python train.py --num_key_value_heads=12 --vocab_size=32768 --hidden_act="gelu" --norm_eps=1e-06 --tie_word_embeddings=false --beta1=0.95 --decay_shape="linear" --final_lr_fraction=0.0 --train_tokens=994100000
MLP neurons of a small language model. Each row is named by its layer, matrix (down: output weights) and neuron, and shows model dimensions 672-767. Each number is 500 + 50 x the weight over its row's rms, rounded and kept within 0 to 999. Numbers have three digits each.
A block is one neuron, or neurons of one layer that tend to fire together. After each block is what it responds to, as a language model described it from the Wikipedia text at the highest values.

L7.down693:419515446550572599654515566573498519497544496466454505496585468536550402571476449518429476494564536485508439487550466464486465593498489561527415545530487576511437474521520609461431494534439490610540556467556435505567523582529527459449480472491508510497528541445612482451480523507447577471
L7.down1368:445513571506436515516563483522489496545524438514539614499574469451512472485474511422562512494516471496529523480557488538494540584556605512556526502497502581463542562571476429517542490411547515466465451564551515461484490579617506542478532502581612511422519488571524495533546476465505580505
L7.down1457:499525449501476550501528493536536443527598488462511450517398502547458488517578545587461356446547510488513491537483533541519516514493542558532478522495483495535544479588530551423604426418380545543540421454527418454489536472525366449467502499509531585536572470477549496470518520537549624543
L7.down2798:439506548456571537495466574586454486512479464508525523528538503491533541536562546516636490459481510545519519463485523501439479511583484536511511493464578460518491463507396458532581428503524461507530443508526594486500475577518367476455505486453512486519526497589484488467421509497552499483
Description: The period in "No." before a number (No. 3, Highest ranking: No. 188), plus words expecting a following number: born, March, c., Side, District.

L7.down380:476439490532508548460441490536441432610461390498602464476566588504494502479453485529472415551522449516474463681452569456456499541502468586530557417559511519585531478435551502422561532516473487536519471486551498422458510566506483553483522511496472490511554522478433492492474564467523459547
L7.down1174:418438592388486472476401577492489493519559482518482550399523448454409564482485455472465477438514532451511495379449511460421580457451509497466499557480523499462516455571490516495537565489459508514419377476460588458452413531433515472505482333485531512478440503515444520422518545437461515481
L7.down1330:530460477495475520567491469490478444493575491503491490483484517501473528468516444445510511460603514495520516539518470466465446446603565542548514444403497536568520565517534530586487472482443522513516555492499457471496529523483584501444527500550499496454446464524618485558501405497508536517
L7.down1693:530506554564429496464453564403546418455606504488548509540501461507495498518486465525478552512511541493503448524561465481513586513538394542450556532501617565506581430481446436630495513596481504523526555517447535384542449523386441609542470489516467493533489563568520483386487471533587538542
Description: Volition, decision, request and speech verbs after their subject (want, decided, chose, said), plus the to or for after verb-plus-object (warned the public to, asked Murdoch for).

L6.down2173:497507395525513544468585442529540591509498528479512402473530553497496407529475540505458553502460460613395465559392476499568497534533442448540417518529423450647537498482534511476439510515541651480548489506496513524452439480530529546366526529554579618561549534486497460529559482538480447491
Description: Prepositions right after a noun or verb that demands a complement, such as basis of, canceled with, reworked into, guardian of.

L2.down224:559537508481410473493517478535410549481543496476384490536480488563431522529496436583490474538418489548568488547399484549512461432466498446512430493452487507419461540439523518439540421507491551518542560535530521488476490493454493434584449442514396543646592490433548441499473589508494535504
L2.down247:589529490495554584481483527529465445491423555531552523611517506553517519479509466520503446660514489527445508561473538554486555478460446474533546491492548414461533505552484553523484522455458541402547506540549567545344385512530475462521520513430498512521521448532541563447536414536506472534
L2.down522:470378582542430489558531509561474453475423488486471472516555461496443561474498449545585473474514519538510520509407474395479464498407481554540501475508497451508461581476450532537470501507576498448465506541598518477450483463507447499431435488532546401513551521465561483515449537507468518563
L2.down806:550488563374523512541541463482454523517529452519602461525473397546434654524525448535508543454391496467485505512608525492565450452575522557549459658551509567573471479424450503493523512453520424598497512527444468460451486466456518408542515519503480473487532631451514460449548497481439474489
L2.down848:480562533600480627481437509547484453453522456528500467555541483626514451474527480434524528491452504490536413519547492474478486630454499547491553482532514535448454466513526467508534473463524520524551464539562562491627474553532390483542486445447456563528532611503520555476481548389544537577
L2.down856:443503637440522452412422483594489540509538530441455522553566516474566470554447450515442480515467549469383555522489470519442508598522520548528508520448521402414527441518552398560499478445471619508526520478521538560458427506535590530467472433534469419529514429622489519457482483539530438557
L2.down1085:482538553450448444484467579502459527544481533455488485579454561494503515393535490420513455574431541493436510530572521505502470580529463470566554423496492552486637508489516538523506548541547463650513528509505570468442517526526511540478540584435468464386538472432434502495508477512522468492
L2.down1096:459593586468420511458464492468463431479397483468479495566630473535442650504471567491524521478565423434469491528538561444491512488448452530503558509506467496528500488534499539430512444517568420568462491599405535571493514482542471484522501401494517534525490567456517429510516436544551548458
L2.down1151:503500562543494503508439478536520502458371468533415596568479454483547522596410494494486458526447519517475496413527648487447480522500558505419525518479447464517509516556616564509507460517404485533485522466510448453540469541545563554479498535587546508486474450482560504607372519527397468545
L2.down1180:472461418578444594635509514501411521427362513471558530494489382540511510538467502485446413482572532509523443453452466397579491555431554392534472481503562425555564496549567466490543447431513476510476518564571508452490561482543502488522460516481478480473505403519513502506539554492565534482
L2.down1201:430477428490461583450456489468481528532467462487499593510524506626550528547494409529484445496528634434569492430499585520534528552491539470549518588474484515500520531557520460418497504474513521502488519522500540498455522469502496556476469437493460600500464539531500525539518456511498532508
L2.down1517:510508597591537603504478487560515416476490454527491419480505527408490506497482541556490469478563488619609481507474434481417492522427513498510509574468576500411509511476479547592443482479438508486512414460515612523479526460502514522592430496501470517486497532515539515432514402416493434441
L2.down2003:450476473506494689506486464567340421541511476457498538616512395522461528558468506535462561354556549442481590560524506483584548528479486511443481479465532436454562480552471541564470490471494472410494571501478484560435452549515511404534477430503471506445483498511465531453492442546433515477
L2.down2148:441456545497395537562435503618416481434427502442394471476462372393455540541515493452485514473505549499568425566484460513643430449602442472535472505463461566443500581518545455470444575460568486566538586497489571564540503519488491503462456466583529556491506479501497546498546518542420525496
L2.down2310:489454411558564476483507503511440435437503525479550454445497545494504537458470501423468369517566441425410498457492472474418492623500489505529539530471504396516541582458501408553532534464470520507481516577491439517528477455576434548551508473551471476507490456487492636544455502549599503627
L2.down2550:573449494475568480477436523466552567458475561533572522481470495551442550536463530424413459528538491469513543437426522541589537562518508431519472450538512458453541485526459631528572354489486598489592608543490541507498452602471510523628490511501495495546493603665520556518468540500486508539
Description: The period in "No." table headers (squad and track lists) and Symphony No.; also abbreviation dots (Mrs., c., pp.) and tokens preceding numbers (June 6, age of 19).

L6.down1187:532572559566521465474440483521534477480471532512569496479446521562469547524613497501521587496555491542553571579568489549507488476397494509533525427552549554481568552502541475435529501487582458525456467551467420494492574580411507473459501441454453478453481509598516503455471449453492495500
Description: Tokens right before an expected number or amount: "No." in table headers, "it took" before durations, "won significant", "lacked sufficient", score dashes.

L2.down3:439569512526608488485544474477452533487531458506471446546510510582538547452594608380419390426438488544527457527502557487415542515502636487486537533414509494520599503393451441564514423571484526534500539525467528494507582498463495542538521497478478503488537549429496530517573412512437505471
L2.down15:525463585465444417557461524551446542494461459441486576441477576508505518577505455483404489476594534494536525455465524534570493481588512441530595505444475567500501509526497491509503484529484535434457487489475597442523582464588453559482526536456470550500481571469514477533552524551572453527
L2.down84:414421501528589530504531488525506451465565459625439517489518552517477533488568425462539505461496499553492558571458453449455523550532590513547492498538581410549530565494495543506553513506470588489519465532592523522482580502444488587503471503482469483500494546481557492487554548470525573470
L2.down105:533510530468569489459516439450447431570532477550440573432602570498443470491466510427428367560543419525488596548517457499489488444506442504500425598484496463439444501546566489414567570508623376488522569497554568469440507428560525493630580435499512598480475428442522633619469592466446434433
L2.down345:505486521480501542611511511565480416530566477473601509414480505527545441546581477493505420491470541431473470494494417433484482475508512572484432515534350463551483546492519465529450426503488468503510457544500539516498470536587505518507553465514525476550594424502521454625581467487522556507
L2.down532:519456419483535479521504582537386506456577533491481548542460438525513467514563448397505430472480506387428603491525548481544471474429569572435470552629501490554570437455542490565446458506540447548561523467459471506451464459442510493473476449475530530546472430516487536516512498525530503399
L2.down549:453518492598426525583500483545485476456482528486492542522518585496497545454437516467485558456523561523517427621583534438487472551518495516467479544512481477492516499507550530478489528546487536471476474566485544454490559514494461553455517575437509464535504590532585456463544470504492552296
L2.down797:435506472458450545508505432481424489357487533587507486528508491541483612541560537441523458453462493579376493422496537439451558506465486464548470478531453487432430561492408511468446555502468479565555567547530616494513591444515512463496475571436535535496535530443475426548480508506442474518
L2.down995:372532512497579499390559453394437513532516571515535522532467529410502450627407503408518386496459544469506564577559434561516520561509559472519496455423475509450468507552551420454486510467474492415542501447466507577556521478478460459519409485490407558460497486503546524524469540485513538560
L2.down1292:532471547542473481428492587452464535448480519514576480408460531463527486562504486506468427476464480379481434522413473549544486449452534553469498559537483402455563545484534571521529519557527493503483436589515440476533538505446546522459546575493545392434456475507564533504382471481487551447
L2.down1577:512511530479458517590530485514478569453497571394504509531483420500483464448541500605429551489458485434525476480487478471429627417448471514449515488596586579493493495571517559507559552532517483453522496526456482528503504528390533616493589549494535612560524512451505543493539494531511551536
L2.down1699:537512489453481416499505518456413485423484407493498517434497493496511488536508409515554515438560556487466517525442593522532623540489491474465519510584494537485485520529492477446548488607425438471496461500453575499547519429477439630542486502402444491456526505536600545492578454590429573510
L2.down2365:559478582525514537418608522584429434482545395511558559476497551469452553477466453437635419495468491482514483499485521559486472587443515406579460471495532509594535570464482527514428588536487530516470481514501643580474499546482487490509416434432478531572468459457515526533577504513441520467
L2.down2657:451434438553505479517470382476628550510497398509548645484417511423493404539494580457541516568510482562532539613499564504493615401487529504416517512426515490452554518516508411477528469500582430451435481532464621474456550438447543507585434608486432496475522490545450484554513623471530570426
L2.down3006:549431402435498581481486581499581436410416435506472534551470527499530593527459506420457487456593606487406442467549517475485451535564497633541509490529460500471552401466504562443439481423498513506467486457414533476528519457461446495570482505484494463507510497437519512485442472482463472548
L2.down3023:554456591584523442523468528482340535451504640526530503529476544472508530445499517501417421515496486593464508604504448467494521499502487516354582560483491433590548452506482519567573543602568488423427544528499506532457598515494535500467378573461519496483456483431531534519518459548512549396
Description: Prepositions closing a predicate of feeling or judgment, e.g. proud of, impressed by, remarked on; weaker on word-final pieces of names.